{"n_layer": 12, "vocab_size": 50257, "activation": "tanh_gelu", "norm_eps": 1e-05, "qk_norm": false, "attn_scale": 0.0884, "bias": "all", "tie_embeddings": true, "init_std_o": 0.00372, "optimizer": "muon_variant", "lr_head": 0.00882, "schedule": "wsd", "steps": 10247, "dataset": "wikipedia_en"}
MLP neurons of a small language model. Each row is named by its layer, matrix (up: input weights) and neuron, and shows model dimensions 112-175. Each number is 128 + 32 x the weight over its row's rms, rounded and kept within 0 to 255.
After each neuron's rows, "fires on" lists the tokens most often at its 100 highest values on Wikipedia text that the model never trained on. A number after a token or word is its count.

L6.up1206 [ 92 171 134 138 127 117 120  86 181 126 146  79 108 111 104  82  95 142 157 210 114 102 120  77 164 152 166 155 104 100 150 114 119 109 123 102 159 147 132 180 144 125  99 139 116  90 108 108 107 120 148 116 118 132 139  94 127 137 105 145 157 114 164 180]
fires on: "," 46, " that" 7, "s" 7

L5.up512 [154  35 111 163 197 121 194 109 103 156 138  89 116 109 137 176 117 118  87 149 105 122 125 116 143  88  97 117 146 128 122 150 153 133 142 113  90 100 170  69 119 156 115 109 106 122 170 114 119 172 117 146 127  62  97 106 142 113 127 118 136 158  93 120]
fires on: "1" 27, "2" 15, "9" 11, " of" 9, "-" 6, "3" 6

L5.up970 [117 128  80 106 107 158 132 122  55 100 179 127 166  78 142 125 128 111 161 152 116 121 110 130 147 158 119 144 112 166 113 102  99 148 134 137  98 166 110 110 126 130 156 154  69 105 169 130 161 185  56 127 100 153 153 117 159 118  97  98  82 104 107 116]
fires on: " " 23, " |" 22, "|" 11, " known" 4, ":" 4, "2" 4

L6.up1146 [152  89  58  69 116 160  63 174 112  53 151 159 143 121 138 183 108  96 148  74  96 167 172 132 141 188 134  64 168 153 107 189 125  68 200  98 103 134  69 115 118 178 172 176 117 116 147 170 131 132 101 180 109 133  92 117 136 141 159 122 137 112 130 139]
fires on: "1" 25, "2" 24, "0" 14, "5" 4

L6.up747 [145 104 112 111 114 125  71 132 129  58 112  72  99 136 132 137 133 185 116 103  84  88  78 116 125 186 184 163 144  66 155 159 171  70 189  95 141 121 116 154  88 142 137 142 144 137 153  87 161 113  95 146 160 131 136  92 112 101 119 182 168 129 126  64]
fires on: " |" 35, " made" 14, " " 7, "1" 6, " on" 5, "2" 4

L5.up1082 [179 101 157 145 131 146 167 159 152  89 135 150 126 136 182 139 100  68 120 124 158 176 113 123 147 107 161 101 149 106 172 163 109 107 109  91 144 156  95 125  83 180 120 115 140  81 123 124 117 134  84 186 103 166 159 158 157 125 109 111 174 158 137 151]
fires on: ":" 22, "3" 10, "4" 6, "7" 6, "5" 6, ";" 5

L5.up853 [ 99  73 156 110  62 134  55 138 151 129  72 131 167 104 143 111 132 176 135 137 120  94 142 128 182  93 194 170  98 187 161 170 114 115  99 110 197 144 146 152  78  79  98 112 163 137 128 157  88 106 170 123  92 156  82 147 177  39 164 177 138 142 165 129]
fires on: "0" 25, "7" 17, "9" 15, "6" 10, "4" 8, "8" 6

L5.up1820 [155 129 107 162 155 145 158 183  92 107 122 114 100 168  82 149  99  87 134  90  95 132 171  93 128 114 130 103  91  91 118 137 159 123 153  94 144 110  83 191 113 139 156 175  75 134 159 160 120 136 134 153 116 166  77 120 180 150 142  99 157 146 135 141]
fires on: " |" 35, "7" 13, "9" 12, "6" 10, " and" 4, "8" 4

L6.up731 [ 36 136 118 132 144 100 118 119  92  87 151 142 154 186 121  83 119  76 109 135 112 136 120 136 109 120  98 147  69 119 150 153 121 140  98  72  95 107 123 129  97 186 102 161 142 143 108  84 155 137 123 127 114 102 147 127 108 202  90 166 199 129  91  55]
fires on: " " 26, "2" 19, "0" 18, "3" 9, "1" 7

L6.up1889 [121  95  68 100 143 148  58 131 124 120 142 131 121 150  90 107 222  95 109 128 152 155 119  90  86 144 143  92 147 114  96  98 111 175 158  86 128 119 114 108 147 127 138 169 134 137 161 154  68 135 125 148  91 134 171 125 157 162 154 134 174 131 177  84]
fires on: "2" 25, "4" 10, "8" 9, "\\" 6

L5.up1946 [115 187 126 113 180 155 116  84 173 117 160 121 133 101  73 141 104 102 128 120 137 141 172  96 173 115 146 113 135 116 100 127  61 115 119 103 171 158 147 107 138 114  83 131 119 131  92 110 115 137 153 118 100  94 102 163 174  99 130 143 148 125 208 165]
fires on: "," 74

L6.up371 [ 74 139 104 147 111 188 167 141 119 162 126  90 121 128 173 110 132 164 148 113 141 131  80 134 154 117 102 139 180  74 110 130 114 122  88  66 129 182 154 149  85 119 128 114 159 124 161  74 130 118 125  75 111 118 112 121 184 129 117 125 108  83  89 104]
fires on: "," 51, " to" 20

L5.up878 [141 123  87 162  70 132 108 166 122 106 144 125  65 139 170 120 152 149 142 161 136 146 153 112 104 107  84 101  60 199  80 136 195 176  92 126 167 120 134  98 114 195 157 195 130 121 157 119 126 126 116  77 107 198 158 148 107 149 186 113 158 132 118 163]
fires on: "1" 21, "2" 17, "8" 15, " of" 6, "3" 4

L6.up1942 [ 86 134 104 156  89 151 107  91 100 142 111 109 164 114 108 141 163 128  94  83  77 185 164 120 176  77  71 130 132 147 107 105 106 115 149 169 133 114 179 148  86  97 179  83  89 119 146 140 123  91  98 175  70  76  99 133 127 160  26 137 199 164 121 164]
fires on: " and" 39, "," 17, " to" 8

L5.up1600 [128 158 101  92  98 107 110 128 114  87 168 119 136 116 100 173 149  99 162 134 153 120 156 146 183 106 155  92 120 135 131 113 120 185 184  88 136 124 119 195 199  78 130  61 124 116 163 120 113 125 115 154 157 174 197 135 117  99 137 134 115  98 148  56]
fires on: " |" 39, "0" 10, "4" 6, "2" 5, "8" 5, "5" 5

L6.up2025 [142  87 115 171 143 145 156 113 138 178 140 177 116  78 155  98 125 132 140 110  97 151  89  93 115 194 129 208 134 111  98 193 146  67 171  86  57  79 110 150 148 122 148  62 169 136 219 170  67 148 181  95 114 120 105 144  85 160 174 120 174 129 158  74]
fires on: " to" 44, " on" 7

L5.up114 [170 136 140 158 148  81 109 173 141  82 112 113 120 130 139 178 134 126 109 154 120 118 151 133 102 117 145  71  98  87 183 204 138 171 158 118 123 135 172 110  87  80 194  87  65 122 133 121 103  47 140 102 103  98 103  72 123 153 217 180 135 127 164 137]
fires on: " and" 34, " in" 15, " " 9, "1" 7, "9" 7, "8" 5

L5.up1997 [ 23 141 110 111  59 102 132 100 163 170 125  71 180  90 210 102 166 158 145 150 155 138  96 156 133  99  92  85  76  92 112 171 103  92 129 144 147  95  63 157 143 109 139  95 140  95 175 122 110 112 161 148 148 100 103 165 107 169 141  73 151 112 128 104]
fires on: " " 31, " of" 14, "1" 9, "4" 7, "2" 5

L6.up201 [115  82 111 184 113  68 112  91 168 123 124 100 127 145 138 137  62 196 137 119 133 125 131 131 140 120 143  80 204 129 154 112 165 111 148  75 137 141 107  75  98 109 139 152 126 144  96 137 127  75 121  81 170  84  81  67 102 173 191 137 109 137 137 179]
fires on: " " 26, "1" 18, "2" 14, "," 5

L6.up374 [128 123  97 185 196 157 133 156 113 114 173 123 190 179  97 192 146  51 139  65 115 153 143 128 126 162 164 166  51  91  80 137 128 167 162 123  89 180 121 168 209 125  65 149  98 119 122 150 164 151  94 148 151 158 124 143 159 104 179 145 109 172 118 134]
fires on: " |" 41, " the" 9, " to" 7, ";" 4

L5.up1566 [ 68  75 128 154 126  93 125 113 136 129 206 111 152 128 165 109 156 135 125 172 141 121 167 109 154 126 141  61  65 140 151 130 102 101 141 103  87  97  72 107 115 115 137 139  80 144 139  98 115 147 131 175 117 180 116 163  88 124  62 147 187  75 110 135]
fires on: "2" 59, "1" 13, "as" 5

L6.up1356 [119  79 120  79 139  84 129 152 138 166 122 162  90 157 182  78 123 128 140 110 118 102 201 113 157 139 115 150  98 209  71  92 162 154 136 126 169 103  83 123 139 175 180  61 137 122 167 159 115 141 150 131  60 147 159 139 132 132 123 168 117 165 127 162]
fires on: " |\n" 41, " to" 19, " as" 9, "–" 4, " from" 4

L5.up1162 [109 112 109 127 131 110  99  98 172 124 143 114 141  75 151 111 167 164 157  97 130 153 134 118  78 151 121 185 123 118 105 181 104  99 104 154 141  63 141  95 111 117 126 142 137 111 152 125 100 123 151  68 107  78 131 116  71 132 114 121 151 123 114  96]
fires on: " " 24, "2" 22, "1" 19, "4" 7

L6.up1259 [113 185 130  97 136  59 142 127  88 149 115 177 161 115 142 176 169 134 116 155 151 160 116 156 105 136 143 171  92 142 111 172  50 181 121 116 131  73 116 128 140 140  96 180 136 194 168  60 159 170 108 128 173 103 122 116 154 174 155 145  90 159 134 101]
fires on: " " 31, " as" 29, "0" 12, "2" 6

L5.up266 [196 152 136 128 156 165 115 106 183 115 118  70  92 126 144 143 136 116  98  83  88 121 129 164  86 134  67 112 148 156 154 127 153 163 125  70 160 126  97 105  81 108 105 132  85  82 129 138 204  72 146  95  94 117 174 164 139 131  95 109 137  92 131  95]
fires on: " the" 58, " " 22, " this" 4, " who" 4

L5.up1564 [ 95 156 182 147 179 113 103  90 117 101 164 134 137 116  75 122 140 173  88  53 132 162  68 116 193 160 178 130 102 118 143 103 120  79 133 100 125 114 153 135 157  72 106  79 166  76 136 155 130 138 127 152 171 150 139 169 133  98 117  97  94 176 169 177]
fires on: " and" 27, "," 19, " then" 6, "6" 4, "." 4, " but" 4

L6.up314 [ 50 157 147 131 160 125 133  62 140 111 111 122 134 122 146 194 146 130  94  99 103 172 159 114  98 105 113 183 156 174  93 180 171 112 144 106 132  65 139 147 115  91 130 166 114 147 101 130 234 113 159 126 148 141  83 103 167  92 149 161  74 180 156 133]
fires on: "2" 38, "1" 18, " " 8, "." 4

L5.up522 [132 173 151 122  81  84 157 121 127  96 112 154  94 101 118  91 141 120  74  94 190 139 164  92 176 145  68  97 107 158 150 103 167 160 115 158 128 106 109 120 109 102 154  74 113 117 151 112 143 113 149 193 136  95 117 129 202 131 112 132 170  89 145 112]
fires on: " " 21, "." 16, " and" 12, " February" 9, ":" 9, " than" 5

L5.up866 [110 149 169 158 129 135 163 174 122 129 161  99  65 112 128  73 105  99 111 148  95 171 133 126 132 115  57 105 128  56 148  92 130 149 130 166  77 151  81 102 116 202 108  60  89  86 147 126 139  83 120 130 140 157 129 115 148  99 150 156 123 115 165  80]
fires on: "1" 40, " " 8, " to" 7, "7" 6, "." 5

L5.up1140 [151 109  39 159 120 114 125 127 126 122 116 118 116 187 124 110  83 130  83  75 103 138 178  99 149 180  97 119 145 119 160 135 134 142 140 147 137 110 125 111 138 126 131 122 150 118 133 139 104  87 118 134  89 127 120 112 181 100 118 127 105 104 111 148]
fires on: " and" 36, "," 30, " including" 6, " |" 5, " of" 5, " as" 5

L6.up1981 [147 147 179 202 146 152 158 121 114 120  32 145 127  91 155 152 163  98 108 131 125 147 196 108 111 134 150 172  91 100 122 170 165 172 152 133 141 139 136 129 108 182 164 133 124 174 134 134 146 149  89 169  92 147 123 134  82 110  33 128 114 207 115 137]
fires on: "F" 24, "T" 14, "f" 11, "H" 10, "E" 10

L6.up2000 [100 148 114 147 167 157  88 145 170 137  84 108 110 151 115  70 147 142 121  61 128 186 128  46 129 159  96  95 165 124 145 102 132  98 189 116 108 141 170 144 125 133 171 132  41 109 128 112 181 120 137  93 155 110 122 115 172 176  94 170 110 152  87 141]
fires on: " and" 47, "," 35, " or" 5, " is" 4

L6.up209 [ 71 130 160 132 122 179 124  94 144 154 134 181 146 136 144 114 134 119 111 123 179 136  95 161 101 129 106 140 166 125 211 156 144 163 145 125 130  76 124 142 153 131 160  65 106 130 178 139  92  86 140 149  94 180 137  86  95 133 106 134 135 157  99  73]
fires on: "," 45, " to" 21, " of" 7, " as" 5

L5.up37 [115  92 112 125 152 105 100 107 120 124 143 195 157  93  99  89 147 143 126 100  88 154 127 165 144 141 134 160 126 159 155 178 100 171 125 120 133 151 107 139  99 191 135  93 151 155 184 138 115 147  97  88 102 165 125  64 130 160 143 116 132  83 128 107]
fires on: " " 32, " |" 28, " |\n" 13, "1" 4

L6.up578 [171 117 146 140  98 116 227  94 124 155  99 149 113 106 139 126  98  78  87 101 113 145 128 172 117 201 105 176  90 122 171 142  95 102 134 151 105  83 132 122 121  76 141 129 148  95  45 123 171  99 122 171 155 139 129 170 113 150 169 194 171 142 160 149]
fires on: "0" 90, "." 8

L6.up1792 [ 82 146 152 149 154 113 134  61 116  77 177 127 146 100 126 170 158 151 108 119 100 157 111 176  67 121  77 116  93 129  96 162 115 133 138 117 170 191 149 165 107 115 171 153 129 164 152 124 144 154 111  75 112 110 140 102 107 125 105  96  87 118 152 105]
fires on: " " 41, " |\n" 23, "2" 6

L5.up811 [113 108 100 136 173 193 115 106 152  68 164  99 110  80 121  79 128 144 146 139 126  69 115  88  92 133 154 137  83 123 111  89 128  97 120 110 145 127  95 120  82 166  89 147 115 109 146 110  41  95 147 120 149  79  61 147 125 125 139 112 136  38 190 117]
fires on: "," 77

L6.up602 [158 104 106 104 151 135 149 127 123 160  86 118 165 112 184 127 174 137 171 148  66 219 127  75 105 147  97  51 119  95 117 152 131 113 142 102 133 158  96 120 100  77 140 128  99 107 130 120  87 119 112  91 149 129 110 109 132 107 146  60 109 116 170 134]
fires on: " " 39, "2" 9, "7" 9, " the" 6, "8" 6

L5.up1252 [141 130 160 180 130  79 152 148 150 111 120 143 157 217 165 118 134 183 124 114 154 110 138 117  88 148 209 126 147  76 107 143 108 147 180  76  90 137 156 106 181  99  90 121 167 101  89 144 123 165 117 160  97 143  74 133 130 144 156 131  99 113 164 142]
fires on: "," 39, "\n" 23, " |" 17, ";" 7

L5.up1598 [116 135 127 151 162 143 114  68 205 154 109 144 113 121 115 190 131 126  91  76 132  83 115  90 108 137 139  95 132  98 168 138 121 107 145 142 152  80 189 111 204 182 164 151  79 125 115 174 198 134 157 119 143 113  91 126 213 127  92 133 134 136 148 129]
fires on: "," 90, "\n" 10

L6.up528 [202 143 153 138 139 100 121 147 154 148 117 195 199  99 163 164 127 106 124 101 116 111 173 119 103 200 140 145 130 112 158 175 105 128 119 136 132 105  77 154 119 117 148 133 145 132 119 136  77 101 128 158  75  94 128 139 165  97 116 150 126 168 105 144]
fires on: " C" 23, "9" 23, "6" 15, "8" 10

L6.up962 [111 100  89 145 110 166 127 136 118 160 102 205 186 150 148 168 115 106 139  61 104 156 214 159 116 222 135  91 140 199  89 160  74 130 100  48 106 112 132 108  70 138 129 108 137 117 128 117 128  81 125 122  73 186 160 131 172 115 149 149 148  78 111 173]
fires on: "9" 24, "1" 18, " " 9, "8" 8, "2" 8

L5.up1406 [114 137 166 142 127 123 104 175 102 116 179 109 162 146 105 194  99 142 110 195 128  99 128 141  97 160 120 149 168 152 176 151 158 112 168 108 143 131 127 141 119 129 155 199 100 117 120 110 111  63 102 123 176  77 126 112  94 198 181 176  79 126 123 158]
fires on: "0" 18, " x" 16, "x" 7, " X" 6, "X" 4

L5.up213 [142 177 150 132 120 163 141  88 133 189 159  92 108 152 158 139  91 189 111 148 149 115  92  77 151 122 144 121  99 172 129 132  86 161 156  61 111 163 136 162  71 147 102 129 116  85 148 185 139 122 137 131 109 121 158 138 105 111  75  68 120  62 125 131]
fires on: " this" 32, " that" 15, " the" 12, " all" 6, " each" 4

L6.up1563 [ 87 141 123 138  48 139 147 160 123 116 127 109 176 120 135 118 139 158 161 132 152  90 147  71 108  73  76 146 133 137 135 111 123 105 102 174 169 127 114 110  66 132 133 107 132 112 146 137 107 101 172  90 166 155 108 126 134 140 131 154 115 154 129 178]
fires on: "," 19, " of" 16, "2" 15, "3" 5

L5.up1710 [152 135 109 160 103 120  36 110 125 147  83 117 120 170 105 201 102 124 118 137  75  95 119 163 146 184 106 199 157 113 106 103 133  55 179 115 132 158 109 152 112 164  70 123 162 109 124  98  81 126 111 123 107 155  77 149 157 109 124 174 127 145 162 155]
fires on: "2" 96

L5.up806 [185 109 121 121 122 177 138 138  97 106 147  78  95 152 173 129 102  74  80 119 137 174 148 109 130 111  97  85 196 145 176 136 168 123  99  56 169 117 192 112 159 122 117 152 123  94 165 132 129 151 149 120 154 120 181 137 116 135 137 177  51 144 157  70]
fires on: ")" 84, "]" 4

L6.up1297 [127  50  84  48 114  35 151 166 143 170 123 161 128 131  88 164 113 129 144 121 163 163 117 122 136 123 114 153  86  87  82 210  91 106 106  96  69 117  91 128  81  95 140  88 123 111  96  92 157 168 193 151  60 119  61  90 181 103 132 144 112 111  95 102]
fires on: "," 20, " mother" 12, " father" 9, " wife" 6, " is" 4

L6.up55 [149  94 111 162 129  98 148  93 167  74 134 132 147  87 132  99 195 117 169 139 121 153 113 164 124 151  47 146 118 153 100 119  74 146 130 104 112 157 132 139  79 139 145  52 137  90 144  96  90 143  71 153 151 115 128 121 110 177  76 108 147 135 172 169]
fires on: " " 65, "8" 7

L6.up399 [ 93  97  73 105  84  78  94 121 118 152 136  87 162 109  20 140 111 142 138 153 118 187 185 151 113  79 168 118 100 124 180 179 144  93 103 117 106 143 157 123  91 130 174 107 122 106 155 128 113 136 102 197 165 180 152 118 126 187 139 134 181  58 100 110]
fires on: "8" 29, "2" 12, " Officer" 9, "0" 8, " IN" 6, "7" 4

L5.up974 [105  98  92 143 154 152  59 173 130  88 181  82 148  72 173 139 137  86 115 136 121  93  88 150 184  83  87 198 134 144 146 175 115 113 194  81 146 143 130 120 134 126 135  73 179  80 110  95 111 108  97 103  79  88  99 151 144 122 118 128 155  95 124 165]
fires on: " |" 50, " " 16, " +" 13, " L" 5

L5.up748 [125  69  98 113 146  98 134 148 200 137 201 115 133 115 127 106 148  94 131 124 129 116 113 145 206 126 142 114  69 205 137  81 164 105 165  91 110 132 141 126  81 138 112 128 141 155 120 135 116 120  96 114  77 205 147 162 130 166 102 180 148  81 103 141]
fires on: "6" 14, "5" 12, "9" 11, "7" 11, "2" 10, "4" 10

L6.up1019 [164 138  76 149 140 164 152 177 156 105 123 160 132 126 124 115  96 114 132 138  93 128 132 112 106 119 133  67 120 138 146 139 157 157 125 105 114 115 105  97 100 111 165 165 112 150 118 104 147 154 122 153 157 149 134 126 108 189 133  64 159 116 124 145]
fires on: "2" 22, "9" 21, "0" 12, "1" 11, "8" 9, "4" 8

L6.up2039 [123 156 124 193  99  67 102  95 134 135  94 147 187  75 119 158  91 162  99 133 134 123 145 140 113 163  93 137 132  64 151 148 116  67 141 128 130 146 120 133 123 161 158 111 101  93  63 134 103 111 156 141 182 140  98 125 141  91 107 139 171  93  97 105]
fires on: "6" 38, "5" 26, "7" 19, "4" 10, "9" 5

L5.up400 [133 101  87 126 160 101 146 147 101 166 157 156 109  89 172 177 111 132 116 117 125 100 168 117 145  94 115 107 149  71 128 139  70 140 120 135 159 141 186 104  19 131 150  97  90 160  76  99 141 113 107 131 146 102 147 122 115  73 106 172 118 100  95  62]
fires on: "," 33, "." 18, "9" 9

L6.up1229 [105 121 123 119 155 166  97 106 117 124 101 143 135 147  98 110 151 162 153 129 118 149 161 142 194 137 141  87 163 163 140 170 129 128 147  70  62  99 162 122  89 117  96 151 102 168 182 195 166 113 116 172 110 177 143 118 105 138  89 115 111  83 130 118]
fires on: "," 28, " However" 17, " however" 5, "3" 5, " Lafayette" 4, "2" 4

L5.up20 [123 112 160 126 123 134 143 115  90  76 178 181 160 140 136 123 138 124 153 136 168 119 101  63 191 135  85  68 144 151 110  81 160 149 129 121  81 116 134 167 157 115  93  76 109  96 147 135 152 105  92 163 105 161 163  83 121  85 128  82 142 124  97 100]
fires on: "1" 40, "0" 22, "3" 8, "2" 7, "4" 7

L6.up869 [198  31 169 148 141 135 160 120 205  98 155 136 149 129 187 186 102 136 115 161 103  34  92 107 182 106 157 123  52 160 191 153  91 206 117 169 141 112 114 158 142 141 140 125 148  77 173 128 136 125 136 153 112 151 109 168 158 178 147 110 157 166 151 127]
fires on: " \"" 26, "1" 23, "ld" 5, "2" 4

L5.up11 [ 85  84  89 168 110 101 147 120 149 174 125 138  95  88 129 137 141 117 185 112  82 121 110 119  90 122  99 101 168 134  98 185  80  97 137 122 164 171 154  72 130 110 105 125 155  86 136 110 127 146 185 126 103  82 109  48  65 142 193  67 123 124 151 104]
fires on: " " 53, "2" 10, "1" 10, "5" 6, "6" 4

L6.up2020 [174 121 117 115 118 105  68 121 187  93 139 102 125  73 127 125 170 177 138 163 128 122 184 179 187  93 165 130  62 162 171 103 118 103 155 164 107 131 160  86  95  88 163 122 113  67 162 144 155  79 148 152 122 159 118 147 126 118 152 110 151 108 137  87]
fires on: "0" 23, "9" 21, "1" 18, "3" 14, "2" 9, " " 6

L6.up245 [140  89 127 133  96 124  96  77 199 144 197 115 152 112 128 162 103 149 127 144  96 139 138 119  77 130 109 120 147 115 198 139 105 125 130 148 138 132 114 122 160 105 141 141 156 115 130 127 141  79 153  97 161 199 137 104 132  82 151 185 118 182 168 115]
fires on: "2" 82, "ysc" 5

L6.up849 [109 159 140 119 116 155  95 126  75 133 114 121 138 111 183 103  88  97 124 148 142 123 159 119 102 127  90 119  59 130 141 128 139 159 106 122 150 152 172  82  91 158  92 101  94  98 129 171  99 108 177  86 121 142 117  98 173 106 107  69 137 201 130 180]
fires on: "2" 23, " |" 22, " in" 11, "-" 10, " of" 7, "=" 4

L6.up1486 [109 124 141 126 121 149 173  86 122  74  50 104  78 117 167 140 198 124 187 121  85 153 120  80 117 116 123 156 106 121 155 173 133  44 140  86 154 115 145 136  99 130  68  99 116  93 153 122  83 160 118 200 128 117 139  88  95 127  87 124  81 199 146 133]
fires on: "0" 22, " She" 10, "8" 7, "3" 6, " was" 5, " He" 5

L6.up1521 [135  75 110 130 142 121 120 129 146  86 145  71 135 147 156  65 107 165 129 129  79 198 124 132 130 221 124 108 166 101  84 180 188 185 122  86 150 110  83 112 148 196 177  61 137 100 141 192 108 107 150 115 120 138 122 110 148 151 132  83 172 149  96 121]
fires on: " |" 25, " to" 24, " not" 9

L5.up1067 [133 146 125  89 100 153 109 146 124 134  81 101 122 194 152 148 157 153  73 143 105 150 156  51 104 159 107  81 151 167 120 144 126  94 182 121 130 179 100 121 132 153 112 121  88 195  71  84 116  96 108 129 126 119 145 148 139 119 103 136 132 144 140 136]
fires on: " of" 25, "," 23, " and" 7, " to" 7, " de" 6, " or" 5

L6.up592 [142 159 113 186  92 138 140  79  92 117 133 145 105 148 135 160 151  74 215 124 116  89  99 157 168 171 127 144 136  70 207  92 130 118 107 107  49  90 131 143 159  91 112  82  89 125 105  95 192 104 123 203 166 127 130 111 157 151 130 181 154  82  48 181]
fires on: "-" 26, " the" 18, "." 14, " |" 11, " (" 6, "'s" 4

L6.up523 [124 197 125 114 100  69  85 100 142  85 121 131  89 111 106 148 118 148 167 110 205 143 138  96 143 114 118 112 127 140  81 111 103  98  98 130 116 138 100 168 106  90 161 102 134 142 117 126 126  56 128 118 115  91 184 161 119 130 116  72 114 144 147 143]
fires on: "," 56, "4" 7, "9" 5, " of" 5, " " 4

L5.up68 [161 129  74 125  97 108 143  99  86  93 120  66 121 115 121 184 117 106 106 120  81 137 130 119  95 100  54 137 120 107 111 140 130 158 105 121 118 202 158 148 125 131  88 133 145 135 125 122 146 185 123 100 140 114 203  82 182 130 131 151  83 114  66 123]
fires on: " has" 35, " the" 8, " have" 5, ")" 5, " soon" 4, " are" 4

L6.up946 [151  92 113 147 127  99 136 125  54 104 131 122 105 132 173 124 134 124 162 166 169 121 119  60 132  95 137  76 189 110 125 110 139 124  96 120 145 134 139 134 161 123 164 143  82 108 106 153 102  58 142 127 112 108 150 109 159 114 107 155 104  97 127 153]
fires on: " which" 25, ")" 11, " to" 8, " not" 6, " that" 6

L6.up606 [173 164 138 121 105 138  67  96 103  79 108 101 109  80 128 135 135 137  73  97 128 153 161 158 102 176 164 109 126 110 132 140 146  47 157 142 131 105 136 117 102 180 116 126 151 134 148 101  95 149 112 105 108 176 146 150 121 144 161 181 132 118 178 147]
fires on: " |" 53, "0" 5

L6.up745 [105 180 149 168 131 156  55 125  60 157  98 161 121 217 139 206 190 110 138 129 166 156 207 156 171 163 149 169 116 168 173 126 168 122 146 111 106 167 107 182 118 143 138 105 139 111 158 117 128 103  76 118 147 184 151 132 202 122  84 131  71 150 120 144]
fires on: "1" 24, "0" 20, " " 20, "2" 10, "-" 8, " the" 4

L6.up377 [111  97  97  67  63 121  70 141 180 153 127 144 107  56 123  46 161  97 172 103  68 191 102 176 116  88  95 151 136 125 130  70 122 109 155 183 124  98 124 113 163 147  68 169  57 132 100  87  16 131 148 138 134 120 134 106 122 128 214  88 160 118 162  92]
fires on: "0" 19, "2" 18, "6" 15, "1" 9, "8" 9, "5" 7

L6.up401 [150 168 100 111 150 178 190 170 145 106 138  99 125 124 138 132  87  82 114 103 117 112 146 159  95 178 136  73 111 104 167 117 149 155 141  91 202 123 158 118  94 100 117 120 114 132 141 109 138 128 126 119  66 138 107 150  78 189 105 101 110 192 112 123]
fires on: "9" 85, "8" 13

L5.up509 [169  78 136 201  59  67 115 126 125 117 191 166 124 142 174 124 168 156 132 160 126 105 169 114 119 115 145 105 122 190 136 118 140 176 143 129 112 129 126 129 131 139  79 157 107 107 148 132 109 127 131 127 129 105 118 131 130 187  66 113 182 140 100 209]
fires on: " " 63, "1" 10, "2" 4

L5.up1352 [164 151 200  87 140 123 207  93 115 135 102 120 146 142 140 144 118  88 133 130 186 132  96 140 157 118 168 142 160 124 145 166 108 150 130 106 141  74 163 165 170 103  61 143 144 128 103  72 120 186 101 139 119 168 209 127  96  99 117 183 147 121 181 246]
fires on: "0" 24, "4" 15, "6" 13

L5.up473 [ 49 128  96 140  75 108 139  91 171 119  95  88 151 108 134 124 178 142 174 118 125 151 128 125 134 160 145 123 109 109 112 108 108 139 116 156 145 150  97  89 145 102 181 143  92  86  82 134 131 150 163 172 107 125 153 110 165 173 158 117  96 163 118 136]
fires on: " " 35, "°" 11, " /" 7, "1" 6, "." 5, "5" 4

L5.up30 [107  92 128 135 128 101 102 175 169 164 155 100 105  91 170 106 148 172 121  79 159 108 144 154 121 141 137 106 144 123 129 168 116 137 145 149 153  95  96 115 119 160 193  94 123  78 125 163 141 145 165  66 189 132 113  95 161 165 108 167 177 124 114  93]
fires on: " |" 48, "9" 7, " /" 5, "0" 5

L6.up779 [143 148 171 112 140 129 105 159 123 113  93 106 163  93 131  98 107 112 122 150 174 158  93 122 144 116 182 210 140 123 159 134 130 113  87 132 149 171 146 127 173 141 115 150 131 151 121 146  95  48 119 107 129 132  99 114 140 108  61 134 183 133 130 118]
fires on: " |" 30, "–" 16, "6" 9, "9" 7, "0" 5, "-C" 4

L6.up886 [ 99 153 157  84 184 156 151 162  96 202  94 137 141 114  73  94 101 133 206 121 144 134  81  88 157 168 105 103 187 155 128 131 196 130  53 146  93 140  88 133 135 121 104 133  62 127 155 167  91 100 103 164 141 171 124 100 147 140 101 111 132 105 138 129]
fires on: "2" 31, "3" 14, " |" 10, "1" 7, "4" 5

L5.up1090 [194 117 140 132 116 128 150 159 169 114 140 134 136 132 101 149 155 104 136 141 140 150 106 175 134  99 166 112 183 138 165  72  89 112  93 115  99 161  62 137 122 149 165 142 150 111 112  76 115 128 136 126  74 163 196 112 158  96 138 183 175 140 135  41]
fires on: "4" 25, " at" 12, " in" 9, "3" 7, "2" 5